config = dict(
    d_mlp=1344,
    activation='tanh_gelu',
    norm_place='pre',
    positions='rope',
    beta1=0.93,
)
MLP neurons of a small language model. Each row is named by its layer, matrix (down: output weights) and neuron, and shows model dimensions 96-287. Each number is 500 + 40 x the weight over its row's rms, rounded and kept within 0 to 999. Numbers have three digits each.
After each neuron's rows, "raises" lists the tokens whose logits its output raises most directly, leaving later layers aside.

L20.down774:526437431495590488434532585502585568437523487441479474501545499471492428394580444485503465514505569403497428555493425485485409542549501453397484467456502511553501541466572572468532508493464492481546575581489506530442519485557459525464510544530532454507535535514554524587473504471452495523558459465518453487428471481513437501498465482568452503391535495537467545512485468495549475499510468431468477488500557555507526550491456475464526533455531507454481501463498525476409482561512488491439545505564442490477535462470439511539573508521526478507510527515527523435467514564458470549
raises: "ally", "ically", "ily", "ely", "ly"

L10.down4:439473498513534565523489452463474557465472491474476494536434541468505481480469545483461472536392496457459454471553493499514494568497482496457489504475504498457464550440485499458444543487576510510524512527440494499434584504502474520386512495557588502531512533589474466543497574440455450413499508445513556488523452508491488458451449432519484430501563499471509526592538497512543470534503474466501451471493511554503503489492497417513528510492540529487488458473396435497530441564527507446412517457555469407491506449489448542480567501502532529490457507479480516394583494423465452530
raises: "by", "ious", "ular", "ius", "lo"

L18.down1191:582493485473535496496487474520484480538453506542480492492492457528530502505504465562497476539548569489537464593538449539506480519527494478530473473478523501565453563518516443463512449498539523469504513475497476543481495417498430509494503540508492542501484477552619492491508450551534467472489515502407554497420497466413553488473510440477544549509459499545569658533546474485510510523595414573493497516492491449531513608532535449465543486505470483500543541496519525470511458517613500448483513562441521577472545517529543488508526503500480454508536488485451466573473486474503460410
raises: "IN", "CA", "TA", "SP", "AR"

L18.down673:482561450435529561472533505425474480484403493509514487536556524552570437452467457505474547525589444468541486478440507502563508509466571513476454462509549460527552466453551507484436556516551491425516464552535468516473463546551523499501462462462542449488459591514477535477505525456467477461597499414453500472483448504450504481549441506457558561503520407502487484444530436466512453472576551457575435460492502498454470486509502466505473525468501516549522522547557475490464518558497536459525564473547521529493467531544495513486519514541519461450578557530461544439482461456474509531
raises: "na", "ument", "v", "itor", "line"

L20.down1314:526481430469442481469506501403546488500536496574478527531439514505480440524565578541464435523539496526469434563514496454483563455483549578454482542552496434492531523467503491551499549539537480461511497508478505503525462481536473469530462497514538413503512457475515472512528528501476531512495493514540530488473488485502477471529559518447479510433508512518467536523527505447542539487512541498492489445566464554497540503454491495487518461517462560502478392476551544444502558499523568497461510446472578506564557509495441559542520501531498479525487468449430483500516489493449422474
raises: "ailed", "ired", "enced", "ited", "ared"

L18.down361:538486459468521493508442511533502479494568444511485538517601571551517495476458542428495479521454578444496551505530491484428452489430546547545480561476503484487464508474574421503521452522565578475544564445503459417511468517525487479520460522465554481514573487542544458556471446541495557518453503465550536467547474524573524563570535544489504519591492586500479473484498458518476556488530514458472580459514512472409475529511495505444493498422511435531527506447523490525476484500504480516512515523508527526501408474473450491475490527457538465450504505531557527559575451428490537476
raises: "ette", "ab", "ne", "ge", "iet"

L6.down223:480535471460535478468493553421517449556396456506484502510426456504493469545522506528447495450426512452500551479528585508508559528518552494566491441470581527526545529541503500526526464479468475496542485508476473498519558496498526494437512548511504530499559460499465433508493521444533470466508527555575490441445621600441523479508522544489530481547520500458556494475507481453531514522540533524460475505368484447527582507496511534477531505533536517487562506479533512479503434535530518561553445554451517455549506527529520490467462434515529501573453464466479559559470475448495514508
raises: "pt", "iving", "iver", "ived", "ives"

L20.down1031:598557481499461556488483461493514466497487509475505554555538481466513504488513616489457537549527446484475463485524483453418475492383508554496586489493497536476487515529512514552519513552427474516539575498541523519448473525499522503504533498498492466537472478481560513498503587479453584477533553520524501463555464491535514461531500479487476538491546450485454438520494452534478468516479565517531563525490519547493453475396470520465543497531439474611467462511497530474482516546426551483507484492501492490472496491497462469460564550433519448495447527500564502532499571518472443549
raises: " within", " during", " after", " following", " among"

L12.down586:447473447544410490490545519472531540519441518526479491519505501444473475473507468508436570500419580520474459544494443529395503510496553549556496509444375585475510490465504471539441550448484494482532468483513551499596491577500469475456435514507527458524532439524519511473523512583460555464463533470561473549573487525485469484512498504518530530474475478539432441492550531541559474483449516479523453467520489480544495603490498456498534464478503527528492467446561522475501484489480470513542543521487455505466461453524491477399571463521488508508487551510471556433462515495492481502
raises: "eneral", "raph", "reen", "overn", "overnor"

L20.down1320:525470467490485510518567531432467540502535437576478481487493540518553469564475546541506485523484483434451493520503486482474502538539545555543476484562560465471497472534533471535451490407501477482505512460463467504457514516496507459535514507481509502490444445497571528502489490525493465528529512593403460488479427533378505443476548462534441557551572490467559517409451463539400503435474494463504508494518492544401455591500460590509511538493494524542474474492481519542519536503506518477532487563528494483557527517488531476423536419535477510497585570519523578523385501558486583528
raises: " and", "or", "rat", " &", ","